From a checkpoint of a small transformer trained on Wikipedia: 108M tokens.
MLP neurons of a small language model. Each row is named by its layer, matrix (gate and up: input weights) and neuron, and shows model dimensions 0-127. Each number is 200 + 30 x the weight over its row's rms, rounded and kept within 0 to 999. A neuron's up and down rows have the sign that makes its largest values positive.
After each neuron's rows, "fires in" lists the words (lower case) most often at its 100 highest values on Wikipedia text that the model never trained on. A number after a token or word is its count.

L5.gate26,179,214,203,199,236,205,193,172,168,245,210,184,222,164,168,201,207,173,163,161,174,126,175,210,246,228,154,194,150,147,231,203,205,191,164,176,205,225,247,210,225,196,228,189,209,167,229,222,196,221,184,238,216,224,225,165,142,181,212,184,214,267,183,180,232,175,157,193,161,195,208,173,230,169,177,184,213,196,173,266,223,184,197,251,180,167,199,218,229,252,230,166,192,219,221,210,242,187,182,197,174,258,196,221,204,179,256,170,240,238,166,221,137,186,211,194,219,180,175,252,228,167,206,227,177,177,189,200
L5.up26,213,228,246,147,224,212,249,178,210,186,153,211,176,226,223,224,156,229,200,275,216,255,250,193,168,175,206,200,126,207,301,212,175,140,208,258,165,202,183,226,168,181,173,160,234,231,240,153,200,208,220,214,167,200,184,179,260,241,167,219,206,240,200,131,188,189,241,167,211,197,192,174,200,218,192,194,206,183,206,185,170,200,161,168,198,181,196,282,178,214,213,231,224,219,207,186,217,205,185,212,138,178,182,187,179,213,200,204,201,224,152,242,203,182,232,198,165,274,193,252,186,178,187,148,171,195,209,190
fires in: "women" 21, "men" 16, "however" 12, "you" 9, "magazine" 4, "youd" 4

L7.gate53,194,198,223,220,287,223,200,165,204,189,171,203,217,237,230,224,134,211,230,236,243,200,207,231,197,128,210,179,184,216,215,184,186,188,185,207,233,208,231,210,199,248,233,231,176,230,181,195,251,188,208,259,188,219,138,190,211,162,198,122,199,256,236,200,148,187,190,202,229,154,225,201,222,233,194,199,223,218,153,219,217,208,190,205,236,192,178,153,193,153,221,198,211,163,179,165,209,188,212,154,158,155,166,236,262,212,211,217,198,258,160,188,177,204,237,172,234,138,136,199,161,144,171,168,206,216,180,225
L7.up53,183,216,148,188,147,186,227,170,206,194,256,169,199,245,247,232,201,205,230,199,143,176,194,170,192,208,188,227,234,225,191,167,183,279,195,216,162,187,183,269,214,189,172,261,173,181,267,201,189,254,226,194,198,193,208,179,173,247,199,179,202,192,208,178,221,227,210,226,152,189,180,180,194,216,254,181,189,238,221,176,162,172,236,251,169,192,190,227,221,182,243,203,219,179,214,220,196,179,212,141,160,176,221,196,178,247,152,200,222,182,147,189,223,194,195,239,113,193,146,197,161,174,169,244,219,235,165,215
fires in: "democratic" 25, "democrats" 8, "civil" 8, "event" 8, "served" 7, "service" 6

L3.gate127,165,235,185,209,177,220,146,201,253,199,205,224,196,124,228,168,183,205,193,192,204,240,195,188,191,210,182,155,134,216,108,215,211,193,164,194,249,214,249,185,206,183,229,222,169,189,180,194,192,202,193,199,265,152,201,184,174,175,213,216,197,167,232,193,256,199,290,193,229,179,212,254,205,269,202,224,226,206,223,197,186,217,201,190,192,146,201,200,201,234,187,189,220,162,175,192,155,140,151,230,232,132,239,211,187,224,161,209,215,186,176,216,222,211,162,179,169,216,203,238,241,179,181,178,213,175,198,279
L3.up127,182,204,209,246,227,182,190,146,205,236,202,203,237,221,153,153,150,211,167,200,218,209,264,199,221,202,193,205,201,195,209,233,198,207,149,253,158,201,242,179,196,223,210,231,223,220,185,174,214,222,217,229,228,170,214,232,166,211,172,153,214,182,213,262,181,246,170,164,171,199,162,249,182,236,264,174,217,156,225,180,173,176,145,220,175,225,165,197,208,151,199,184,205,197,210,235,167,157,172,191,174,212,298,218,214,183,196,165,206,153,183,225,198,222,202,149,238,188,213,169,185,181,180,261,204,152,161,156
fires in: "before" 34, "after" 30, "during" 20, "at" 6

L3.gate13,206,201,190,172,205,167,207,212,234,244,206,183,198,173,159,127,239,194,147,141,233,190,234,138,153,238,204,259,178,147,209,236,211,198,205,166,177,227,201,180,232,198,167,222,229,198,214,179,143,236,197,193,198,196,198,231,199,224,223,211,213,247,194,192,217,178,137,158,229,208,202,212,215,260,213,214,177,189,200,221,181,162,247,268,195,196,221,193,227,203,188,133,228,183,211,206,136,191,206,243,217,183,188,229,188,205,231,205,188,178,233,162,227,191,213,198,146,252,216,211,236,139,131,220,202,140,214,215
L3.up13,193,214,192,200,136,180,234,210,173,164,266,214,208,140,224,176,200,151,191,184,219,189,230,194,147,196,219,226,235,182,162,231,189,142,215,207,170,194,211,159,200,189,174,218,244,161,220,182,206,240,144,183,173,195,181,243,204,163,204,189,188,235,191,190,234,196,148,170,237,202,166,224,234,199,246,197,204,237,192,229,158,242,238,281,178,216,183,259,150,175,205,130,235,227,195,203,180,210,229,228,175,180,170,258,191,205,194,212,206,176,243,184,219,216,182,202,189,214,241,204,207,120,194,193,214,175,234,177
fires in: "as" 61, "june" 5, "received" 4

L7.gate147,177,151,200,213,162,249,178,232,193,247,251,228,258,239,257,208,139,214,193,253,232,180,161,209,239,178,193,163,168,160,242,247,177,159,170,207,233,204,197,163,220,203,183,167,195,223,209,246,206,196,178,208,226,150,217,211,204,199,195,164,193,195,193,215,156,239,178,176,203,209,183,194,228,172,167,185,237,189,227,237,220,216,199,224,199,172,184,200,161,205,197,213,197,207,203,199,218,190,156,179,180,179,228,139,177,168,133,249,216,269,183,208,235,185,184,200,219,180,150,190,216,171,227,194,230,193,143,242
L7.up147,188,157,227,186,245,229,182,159,205,212,183,205,240,204,209,186,204,273,168,221,181,204,170,223,213,238,225,205,242,171,249,248,230,243,190,200,227,216,148,182,205,197,202,132,192,207,136,206,171,219,177,228,206,178,202,221,248,147,205,193,252,193,179,181,174,177,232,208,256,206,231,136,160,199,165,173,181,124,211,195,222,242,219,128,264,187,194,209,191,235,187,205,192,168,180,260,248,203,191,190,193,216,201,240,195,182,253,203,246,149,214,182,180,194,150,174,211,203,156,191,186,188,182,206,183,180,213,232
fires in: "this" 25, "third" 13, "that" 9, "three" 6, "thomas" 5, "thor" 4

L5.gate134,133,138,168,183,188,203,262,167,199,250,228,220,218,205,238,222,194,183,205,187,235,172,181,222,196,225,219,166,229,219,223,232,202,206,172,208,190,193,228,202,170,183,193,225,251,209,183,184,227,187,151,222,210,250,198,162,133,192,186,194,196,247,150,221,194,173,188,194,208,277,206,218,171,204,210,218,197,245,218,208,196,228,144,250,164,207,221,251,185,215,169,195,215,264,236,237,177,214,228,197,254,176,190,219,161,232,169,221,247,194,191,161,222,199,155,169,244,174,214,166,190,176,217,210,153,210,172,166
L5.up134,129,177,231,183,187,214,197,204,211,233,177,177,202,177,207,223,253,212,186,199,257,220,201,212,214,190,192,217,192,214,237,189,197,197,122,207,150,196,207,262,213,224,245,145,222,162,218,205,274,228,209,218,157,234,164,180,208,246,203,176,203,185,190,229,220,228,232,204,209,235,224,173,202,179,169,181,205,239,156,289,143,197,205,215,187,188,212,205,146,203,191,167,189,173,186,209,214,152,234,185,199,163,244,217,138,240,166,187,272,184,183,178,229,163,154,236,190,153,239,196,201,214,224,168,228,187,187,138
fires in: "be" 51, "being" 22, "having" 8, "were" 7

L5.gate52,246,163,158,213,251,185,209,216,180,170,219,213,219,184,207,185,197,198,222,223,199,219,196,240,184,159,195,161,245,204,256,192,213,185,198,167,172,210,186,147,250,213,191,167,196,198,264,161,195,157,235,184,182,203,182,256,203,262,195,217,208,197,224,174,182,214,188,149,162,191,205,209,171,160,260,197,139,216,152,208,206,235,198,201,211,217,185,251,221,250,190,157,186,193,209,176,198,196,168,189,278,205,221,199,175,245,208,257,239,167,203,168,223,226,227,181,178,249,208,172,168,189,222,215,117,143,181,178
L5.up52,195,210,200,189,212,162,257,232,253,106,247,215,185,141,266,197,199,141,201,148,199,187,220,212,203,150,203,255,213,234,206,201,197,153,211,180,164,193,242,176,278,222,172,173,193,168,250,206,213,181,234,181,189,223,211,222,243,260,195,162,207,133,195,218,179,204,191,223,162,210,243,187,217,229,206,190,200,203,244,200,195,204,215,197,196,201,123,177,201,164,196,244,216,175,164,225,195,162,211,190,165,200,216,254,227,228,236,176,185,171,230,150,200,208,218,214,227,225,205,170,181,149,163,217,213,239,161,195
fires in: "record" 16, "records" 14, "recording" 6, "recorded" 5, "reception" 5, "recreation" 4

L3.gate165,184,213,199,137,178,232,131,273,189,165,178,171,237,214,194,139,243,197,167,221,267,174,216,192,221,203,203,223,200,224,188,230,183,208,155,208,178,222,180,229,145,161,165,185,215,156,227,154,207,193,129,249,194,180,176,169,168,238,214,244,245,182,199,190,178,205,147,190,217,222,192,230,246,208,201,242,212,188,173,182,176,209,188,232,205,198,212,184,213,180,230,212,222,202,199,221,237,224,200,189,217,257,192,192,236,237,233,160,208,215,196,220,177,225,164,258,228,202,201,211,231,175,214,239,203,151,158,133
L3.up165,232,153,188,157,168,179,207,244,206,164,227,192,172,202,186,210,168,201,200,219,168,173,182,163,229,165,199,183,170,277,190,188,187,181,157,203,161,216,205,224,244,229,187,187,156,114,225,185,195,231,165,172,227,208,185,183,223,216,198,190,246,178,178,178,191,208,219,203,184,179,223,234,211,257,207,180,239,228,101,237,146,194,210,188,239,214,195,295,212,200,210,185,255,233,200,176,191,201,178,211,217,171,182,174,229,209,185,252,276,207,170,215,184,252,234,194,267,176,205,173,189,135,190,242,205,202,204,178
fires in: "be" 35, "before" 21, "being" 17, "began" 9

L8.gate65,189,205,222,247,245,172,175,158,150,197,219,199,188,235,144,231,192,226,187,216,233,220,233,216,172,145,233,171,201,197,211,211,237,234,214,144,211,188,216,179,241,166,169,151,155,177,177,200,197,174,146,176,177,157,179,252,216,253,205,191,227,212,304,254,181,210,169,178,222,231,172,240,233,168,201,198,190,129,160,217,209,184,209,180,231,213,157,221,208,207,208,207,227,219,158,186,168,256,202,195,213,173,210,177,177,213,205,151,201,213,228,156,221,205,180,202,197,212,259,193,153,181,200,180,287,201,194,211
L8.up65,173,215,235,215,175,198,173,219,242,195,215,170,189,237,182,185,219,138,155,246,233,211,203,211,222,191,265,161,204,152,242,178,211,180,276,173,185,203,178,162,209,180,188,160,213,202,228,228,185,189,189,216,182,209,238,236,214,158,198,220,170,175,200,215,202,224,176,255,184,192,227,203,115,162,227,205,220,211,186,180,237,244,208,191,204,194,197,242,182,170,186,151,167,174,220,171,152,198,193,178,222,180,225,245,184,176,137,199,223,196,143,208,206,225,157,189,188,220,193,197,169,116,215,201,270,243,193,237
fires in: "of" 40, "among" 10, "original" 5

L3.gate114,161,180,190,167,185,186,170,215,191,195,175,233,160,216,229,227,185,208,222,141,203,177,212,179,163,181,197,256,152,252,234,239,200,201,177,257,142,155,212,167,251,212,198,197,219,168,260,238,175,208,188,261,188,205,181,189,186,167,215,211,158,172,207,201,189,192,204,217,184,168,196,165,232,199,229,202,221,255,141,208,174,213,177,213,177,195,228,216,223,191,234,140,263,216,227,232,167,178,235,257,179,191,172,190,219,189,206,195,247,250,236,168,228,218,183,243,175,186,229,190,209,175,217,261,179,184,242,166
L3.up114,146,196,170,141,146,207,184,163,215,199,172,227,188,228,156,143,184,155,196,170,237,177,245,180,173,219,201,189,194,200,213,172,168,251,206,233,174,173,296,197,235,189,170,190,222,164,229,190,200,230,166,200,207,208,166,192,223,170,234,255,192,185,132,179,203,202,173,211,173,210,212,203,223,207,242,238,190,237,183,238,178,247,178,193,233,213,216,226,215,188,192,194,245,206,223,228,189,143,159,250,169,157,172,182,178,184,215,145,193,209,251,248,187,208,215,253,174,191,193,246,264,207,191,215,167,187,213,250
fires in: "as" 89

L10.gate26,209,191,172,179,188,128,210,246,199,178,210,225,174,223,210,165,199,193,252,176,249,197,183,246,218,121,168,221,213,206,185,216,199,186,195,177,246,205,262,231,223,241,183,162,135,137,181,270,171,189,208,174,182,208,195,169,249,214,189,225,188,160,224,168,203,209,192,185,213,183,160,179,208,212,205,188,170,232,231,223,157,211,189,225,180,194,240,209,219,244,127,220,140,201,194,212,228,220,234,236,232,254,192,186,139,158,200,197,203,151,201,170,181,195,202,223,191,226,212,172,148,226,188,174,180,180,119,243
L10.up26,168,196,142,155,217,229,182,249,146,171,208,226,210,171,253,189,224,189,207,236,191,230,170,230,168,178,228,196,199,216,190,157,213,142,253,221,159,215,234,208,260,204,182,233,237,230,217,198,220,146,212,169,188,227,180,234,219,239,206,226,224,142,216,208,202,249,166,136,163,237,234,213,115,215,188,164,153,187,243,226,207,208,201,175,222,165,215,181,212,186,194,171,168,223,177,203,232,198,166,190,168,209,208,175,217,233,198,214,207,196,169,212,171,227,256,193,190,201,209,135,175,213,240,192,173,229,230,208
fires in: "records" 20, "record" 13, "recorded" 6, "recording" 5, "biography" 4, "microbiologist" 4

L3.gate157,250,191,212,238,192,171,144,188,186,217,184,178,151,197,148,192,166,188,173,167,227,213,195,170,214,164,169,230,194,205,227,170,232,204,170,180,131,234,251,172,146,171,211,190,236,231,205,201,182,203,166,168,250,166,233,148,219,192,204,209,246,217,226,176,197,243,220,164,185,187,218,209,191,185,150,234,208,181,237,185,190,231,194,220,240,173,207,237,174,217,199,208,229,234,168,218,232,189,172,184,223,197,139,184,218,206,178,206,225,114,204,185,259,275,213,222,267,174,250,195,188,180,148,178,178,257,254,219
L3.up157,238,182,207,214,184,176,183,164,195,247,142,170,198,192,145,178,190,195,158,166,230,194,192,171,246,180,202,201,186,263,232,183,237,219,228,228,162,222,199,171,170,185,204,210,241,219,232,189,165,207,166,181,226,168,253,145,178,220,184,210,258,221,201,229,161,189,220,160,203,180,201,214,192,163,143,222,197,184,215,203,221,170,189,205,213,154,202,239,166,205,186,203,216,246,203,227,213,187,161,174,205,202,162,231,226,171,160,217,262,171,186,220,233,296,253,238,217,186,240,195,180,194,133,204,170,254,242,216
fires in: "his" 21, "however" 13, "he" 13, "her" 4, "historical" 4

L4.gate50,206,183,236,221,219,227,208,157,188,150,195,212,236,238,194,208,215,209,216,171,200,162,175,224,224,192,245,156,223,195,195,190,184,168,172,150,160,226,174,210,209,189,193,173,251,203,149,214,160,150,221,180,207,257,193,207,190,175,160,190,225,199,185,210,233,209,168,140,212,239,227,240,192,194,229,241,176,221,163,183,173,198,184,206,202,176,213,238,190,208,178,264,228,163,256,182,187,237,164,194,154,222,218,234,197,180,228,199,231,185,204,202,218,214,124,242,194,188,217,212,270,183,171,133,205,144,187,199
L4.up50,191,150,144,222,181,188,165,153,159,180,247,211,224,220,174,164,208,238,228,156,212,173,253,188,233,209,233,183,190,199,241,251,213,275,220,157,175,258,187,241,214,201,183,176,226,160,231,213,221,179,223,152,194,244,181,228,186,193,204,159,204,198,171,223,198,268,170,157,235,196,204,220,191,201,243,201,231,194,209,178,175,190,196,232,177,170,208,156,213,221,167,204,215,169,230,198,214,211,177,217,196,245,164,193,173,201,135,215,201,223,210,185,244,209,195,230,196,183,199,227,241,211,138,205,187,147,196,152
fires in: "democratic" 26, "history" 11, "historic" 9, "statistics" 7, "available" 5, "politician" 4

L5.gate146,185,139,197,220,193,183,226,184,139,172,190,157,232,188,153,240,229,132,185,204,253,216,206,222,250,196,251,221,220,206,188,186,212,223,204,161,216,213,205,189,184,174,176,192,235,199,161,172,210,215,163,139,165,241,200,202,189,183,203,230,209,278,236,239,203,178,176,235,193,224,222,174,197,190,172,203,204,163,172,271,149,194,146,251,237,236,178,195,217,185,209,129,229,259,206,224,208,213,196,173,174,171,248,266,183,186,248,166,154,206,232,181,253,224,210,219,177,182,169,211,183,206,239,183,172,217,183,202
L5.up146,188,177,196,247,184,179,179,184,169,234,212,257,224,170,203,188,243,207,199,185,168,241,208,165,223,162,240,204,251,211,229,224,261,162,236,212,161,212,265,195,116,223,232,204,182,177,186,195,246,207,193,143,139,230,188,165,204,168,174,218,182,227,212,242,174,183,210,193,158,220,235,190,153,239,171,158,181,228,155,245,184,193,203,208,189,196,185,181,205,209,268,167,191,184,188,195,245,180,198,176,174,139,192,188,166,189,216,214,250,208,264,198,203,198,149,207,247,235,232,183,236,214,185,242,225,195,228,206
fires in: "a" 70

L3.gate55,172,205,178,180,271,200,221,211,154,242,163,208,212,206,235,185,183,150,236,223,284,205,180,223,227,174,151,172,219,125,214,248,251,136,158,205,263,241,159,185,181,211,221,199,218,169,203,195,229,179,197,166,175,172,217,186,181,207,228,188,188,198,180,222,200,209,167,224,257,220,216,202,218,191,141,202,156,152,183,162,194,234,229,202,228,158,219,168,176,196,210,207,152,186,214,194,195,229,212,204,253,206,206,172,232,199,191,241,229,239,154,234,222,188,130,137,209,241,218,174,228,201,284,189,201,165,195,208
L3.up55,245,174,208,187,224,229,203,197,171,172,141,179,197,250,216,205,150,182,150,230,166,212,210,210,218,209,202,206,220,177,240,188,271,274,236,151,169,180,195,187,209,184,215,220,201,210,212,191,246,202,201,202,183,232,226,140,258,186,184,202,203,217,194,224,169,127,195,177,225,186,230,156,206,244,237,161,105,146,241,234,195,197,155,175,218,205,176,176,185,233,236,227,179,147,170,210,222,243,172,190,198,232,167,195,250,184,214,161,177,193,204,216,202,149,235,192,184,219,225,201,174,156,195,175,161,153,217,254
fires in: "the" 42, "s" 10, "utc" 7, "that" 5, "theatre" 4, "thomas" 4

L8.gate158,179,234,198,181,235,214,155,188,176,199,195,203,202,178,273,193,212,161,206,167,178,210,245,100,212,247,217,207,199,192,188,171,244,161,190,214,220,209,203,130,186,184,188,187,201,178,207,182,214,208,144,204,180,158,246,165,206,229,259,203,190,260,211,199,258,193,201,219,168,213,235,197,241,188,194,252,206,145,213,215,217,198,232,188,241,240,155,255,243,222,154,216,183,230,228,176,236,179,140,198,184,242,163,196,207,232,183,185,205,155,192,209,202,162,188,205,176,211,196,181,180,209,261,169,294,168,249,233
L8.up158,174,209,189,184,197,239,202,188,122,171,249,210,242,182,211,187,273,189,196,191,180,177,196,234,220,256,204,181,159,180,162,175,242,206,215,243,217,223,184,181,224,206,173,237,211,209,214,210,234,190,179,199,242,188,187,210,178,180,198,192,162,206,233,192,217,188,216,185,194,255,183,248,228,174,207,243,180,122,193,184,182,190,204,213,152,239,209,191,177,169,161,195,209,206,182,194,222,197,225,194,213,171,216,204,178,199,223,230,219,222,191,190,228,252,191,110,178,202,225,178,198,112,224,197,279,183,262,220
fires in: "five" 15, "four" 14, "some" 12, "among" 10, "several" 9, "of" 6

L8.gate180,170,104,205,163,268,188,198,187,179,195,167,184,201,260,241,200,218,221,150,183,206,188,201,207,198,231,223,186,200,201,212,228,207,209,239,211,183,231,234,214,177,248,211,220,187,189,227,145,245,155,157,204,193,205,202,153,180,207,178,231,156,181,245,158,182,239,190,187,216,185,204,187,165,211,177,236,175,223,214,220,253,223,279,246,162,213,169,252,231,203,168,218,224,256,174,189,149,214,195,186,198,184,234,177,203,247,212,164,181,223,177,217,245,193,164,194,207,153,207,191,179,183,223,179,179,216,220,166
L8.up180,189,256,175,163,187,187,215,199,211,212,172,226,228,132,176,152,242,205,231,206,223,185,214,196,213,187,193,189,197,283,181,177,185,236,172,195,220,185,252,236,198,193,174,231,207,189,231,193,224,214,238,199,173,149,184,205,140,228,183,175,206,228,182,217,239,144,244,224,213,244,189,216,179,219,184,176,205,200,162,204,219,146,257,240,200,261,158,169,202,139,193,216,169,200,182,262,212,173,152,193,131,170,218,171,218,171,224,212,202,207,173,185,202,256,222,220,193,218,155,178,270,233,191,215,225,197,203,209
fires in: "be" 19, "being" 16, "before" 11, "built" 6, "signed" 6, "later" 4

L7.gate186,215,217,219,230,211,187,202,216,224,185,204,243,168,200,191,193,206,211,191,172,185,197,230,229,147,269,197,199,218,235,229,185,220,211,199,181,235,180,172,172,167,223,229,200,241,205,220,241,234,170,175,189,170,248,189,158,153,210,191,174,219,200,210,162,210,196,183,192,184,180,235,157,183,202,166,233,178,181,147,220,208,235,238,170,139,196,175,182,188,257,198,212,103,192,200,183,190,156,250,204,168,220,217,239,186,200,220,201,200,205,155,122,195,157,249,232,189,227,235,169,298,158,220,227,197,178,204,260
L7.up186,243,173,241,195,212,211,144,186,200,213,202,267,195,176,196,206,203,220,218,163,242,248,256,192,216,166,185,163,202,189,182,187,226,122,143,251,190,178,153,217,121,230,225,206,213,180,252,161,195,185,233,151,221,172,225,203,169,226,190,226,225,235,211,203,198,191,168,195,165,222,187,143,188,233,227,234,141,227,178,207,164,149,190,166,243,225,192,244,192,221,245,194,175,193,182,205,197,221,168,194,160,224,235,169,190,177,139,183,182,204,210,184,172,197,269,163,214,226,201,175,196,201,235,199,219,232,216,191
fires in: "cup" 13, "japanese" 11, "one" 11, "time" 9, "london" 9, "center" 9

L10.gate8,240,183,200,245,199,147,137,221,175,211,192,225,180,225,180,200,209,195,126,258,184,186,251,189,175,230,189,190,239,202,171,181,256,208,177,202,279,194,188,204,189,219,221,205,168,270,190,209,248,151,162,205,202,219,215,239,254,242,199,221,258,218,172,131,181,214,196,205,209,184,171,182,164,158,143,219,206,155,171,165,236,188,179,230,231,175,227,208,189,175,187,227,212,224,195,211,197,134,203,176,183,215,252,233,178,236,227,193,200,206,190,215,150,211,230,208,208,236,198,187,158,185,226,225,166,210,192,168
L10.up8,191,181,211,220,187,183,163,211,158,174,201,231,200,205,216,191,186,144,200,241,134,235,146,193,292,216,198,171,262,221,213,229,246,194,231,214,196,199,156,170,154,218,195,176,149,213,193,164,174,190,242,204,213,200,188,232,230,239,180,164,240,202,213,240,197,208,139,233,220,184,166,218,203,180,190,251,202,213,193,181,205,182,240,174,266,231,178,175,189,188,257,177,159,161,198,235,280,155,238,197,118,189,170,231,237,247,193,188,184,206,201,204,171,197,182,193,201,185,147,167,223,198,187,219,235,225,250,219
fires in: "research" 18, "performance" 14, "production" 12, "performances" 5, "resources" 4

L10.gate13,196,140,185,204,268,175,133,181,242,188,194,188,195,280,173,196,255,190,199,172,182,181,160,213,207,212,202,188,189,212,200,148,218,254,193,195,216,222,219,208,156,225,213,182,178,233,199,185,185,118,183,158,153,189,206,215,208,201,233,211,176,195,173,215,188,183,228,222,153,192,304,194,191,196,139,180,151,150,194,217,200,234,225,210,173,209,222,183,241,212,266,235,211,231,225,212,268,173,200,184,211,169,239,208,214,163,197,196,200,171,210,169,221,220,219,210,229,200,194,195,191,207,204,278,197,214,160,189
L10.up13,208,192,201,239,184,164,210,133,187,237,134,180,212,239,121,202,257,220,183,231,123,167,223,207,214,188,151,230,187,210,192,233,154,193,221,225,176,228,231,203,228,208,230,196,171,201,227,197,246,222,236,196,163,142,204,169,150,224,204,249,161,215,245,235,129,210,170,153,159,200,220,173,159,204,208,228,216,136,175,222,204,217,172,204,192,176,231,213,182,175,205,172,208,181,200,250,253,215,218,227,161,208,255,221,189,175,224,205,171,156,262,211,235,187,214,183,176,156,229,190,207,182,225,251,164,187,183,211
fires in: "his" 17, "however" 13, "generally" 8, "statistics" 7, "genus" 7, "institute" 5

L3.gate105,205,204,156,221,187,160,227,247,206,190,193,154,262,170,194,173,185,215,250,161,176,229,182,189,192,195,203,213,190,184,199,223,258,282,171,164,243,199,225,183,169,223,203,171,215,209,230,191,199,184,135,190,176,168,172,276,193,163,263,196,217,190,183,173,195,163,235,179,228,211,170,195,162,185,214,208,164,165,195,185,210,207,239,247,165,223,197,183,192,185,220,261,155,221,220,173,205,224,187,210,256,206,213,198,164,186,168,208,183,193,193,235,241,220,196,170,228,168,161,215,240,192,189,150,211,228,186,181
L3.up105,197,228,175,209,183,191,248,233,212,210,199,173,217,206,209,200,192,207,214,136,210,177,225,210,153,192,183,208,237,181,189,212,259,253,194,167,246,181,222,161,204,199,185,205,214,210,147,219,190,197,161,172,217,214,212,197,211,149,270,157,200,206,151,198,186,223,240,168,212,238,202,187,182,196,192,225,145,200,235,164,182,225,204,219,118,156,235,224,216,157,194,249,170,179,212,167,238,195,177,176,211,227,212,170,178,189,125,255,223,207,144,262,208,241,174,204,252,176,181,176,223,198,146,173,201,239,185,209
fires in: "has" 42, "more" 27, "have" 18, "iii" 5

L3.gate53,180,199,222,162,198,174,206,207,173,208,161,197,214,185,218,257,231,216,196,217,196,185,161,240,210,176,150,196,143,165,182,187,204,190,241,174,144,168,219,182,207,179,205,172,188,180,239,157,280,193,236,192,171,255,184,167,165,209,176,152,186,153,174,211,205,207,241,242,205,230,188,253,285,216,213,204,133,198,238,181,211,208,236,210,214,250,192,237,187,164,212,208,236,155,180,179,182,190,206,234,227,208,182,240,208,230,232,198,222,154,192,200,224,227,174,167,188,121,194,226,147,180,234,197,174,188,165,184
L3.up53,216,204,198,169,128,205,121,195,186,179,178,189,178,202,193,177,197,230,222,232,241,133,184,192,167,176,195,171,197,224,227,169,168,161,265,193,198,148,254,240,197,175,142,208,189,198,280,138,252,226,223,218,203,151,186,224,236,200,215,190,236,212,208,195,207,199,183,224,203,194,211,234,210,264,175,205,197,207,169,189,175,209,166,200,209,208,214,176,162,238,200,137,187,228,229,208,174,203,169,221,183,158,180,178,231,222,170,199,209,220,171,180,229,180,249,182,193,211,226,214,230,196,216,253,195,203,194,203
fires in: "be" 39, "being" 20, "before" 15, "began" 5, "co" 4

L5.gate97,181,233,234,198,230,131,177,230,174,169,213,169,228,202,213,202,176,162,190,196,162,212,189,191,124,239,169,179,175,228,207,213,190,182,199,216,234,278,209,175,185,229,241,208,176,235,263,238,207,239,250,204,167,177,198,275,195,215,177,188,184,192,195,192,195,235,214,159,182,169,250,194,154,193,194,245,218,214,241,246,183,167,218,253,208,165,269,217,191,189,208,240,192,151,166,181,187,181,168,201,171,211,183,169,253,207,164,186,221,190,238,211,236,159,237,196,192,188,161,163,194,204,202,191,225,202,183,185
L5.up97,187,208,193,185,200,198,194,214,193,218,184,208,203,229,229,243,183,186,213,198,181,175,199,197,152,182,238,206,217,221,186,203,209,202,241,216,196,217,192,163,188,206,231,235,172,251,162,151,221,215,255,201,201,160,212,235,218,225,157,174,211,210,212,170,181,251,216,219,176,217,228,227,155,229,166,201,161,178,225,227,232,216,219,205,147,155,177,284,138,203,155,186,127,186,226,133,242,170,161,162,249,206,211,196,226,181,218,185,191,200,199,246,231,175,199,210,222,178,127,234,191,196,133,201,197,147,242,176
fires in: "february" 19, "cm" 11, "udhay" 7, "on" 5, "cut" 4, "photography" 4

L4.gate80,126,176,193,150,213,210,210,176,178,200,150,189,190,226,257,161,218,193,200,149,175,187,188,195,224,204,213,189,181,264,223,213,217,189,179,176,203,223,252,214,262,250,161,209,213,207,254,188,232,181,173,234,174,191,153,142,179,213,200,221,241,221,235,197,199,147,228,212,214,215,183,185,206,237,162,171,196,222,141,196,208,242,212,221,243,163,204,223,219,221,173,214,233,178,159,229,200,174,205,191,203,156,186,276,195,233,177,196,232,188,210,228,189,204,211,252,162,155,205,152,182,222,206,211,191,277,235,155
L4.up80,141,185,184,207,212,171,187,192,232,175,191,204,166,185,193,199,205,166,183,227,244,201,248,222,134,191,208,181,156,258,202,225,227,167,179,254,228,267,157,205,197,203,263,190,204,261,235,227,212,183,217,223,208,149,204,120,172,235,210,207,199,279,197,254,197,170,192,174,211,227,171,140,209,193,220,189,215,163,185,189,224,165,236,285,215,158,194,197,253,186,212,205,226,238,193,178,156,246,237,210,201,216,187,215,147,240,172,205,201,180,181,208,226,208,205,186,202,199,166,156,139,184,265,213,225,206,247,168
fires in: "being" 22, "be" 16, "also" 11, "been" 6, "still" 5

L10.gate177,213,207,196,220,152,212,185,161,195,177,155,172,219,259,210,226,212,223,208,201,194,152,210,188,213,211,189,184,224,193,211,200,213,199,185,202,232,210,183,185,197,166,194,222,181,226,185,179,211,193,198,173,192,175,260,256,230,217,181,246,243,216,232,174,158,160,219,177,205,230,202,155,209,217,242,147,201,186,194,251,176,215,165,189,110,123,222,201,215,253,222,190,263,178,272,182,186,188,236,191,148,176,166,262,215,226,217,225,177,197,154,265,224,254,188,168,184,191,202,191,209,199,223,218,193,222,208,178
L10.up177,177,142,201,207,168,240,193,207,173,211,204,155,178,161,194,186,225,192,200,195,182,232,143,188,165,182,214,262,220,244,185,172,202,231,178,182,187,237,229,206,187,266,198,205,185,226,180,225,194,215,218,127,192,213,211,229,192,170,186,198,279,163,177,181,129,144,142,198,246,183,181,161,188,225,210,211,187,258,204,208,208,219,230,193,157,171,212,202,228,196,215,189,228,163,194,256,218,170,184,230,224,206,184,203,171,227,230,162,244,177,162,184,204,228,211,269,196,204,180,252,231,230,222,229,234,154,156,243
fires in: "a" 83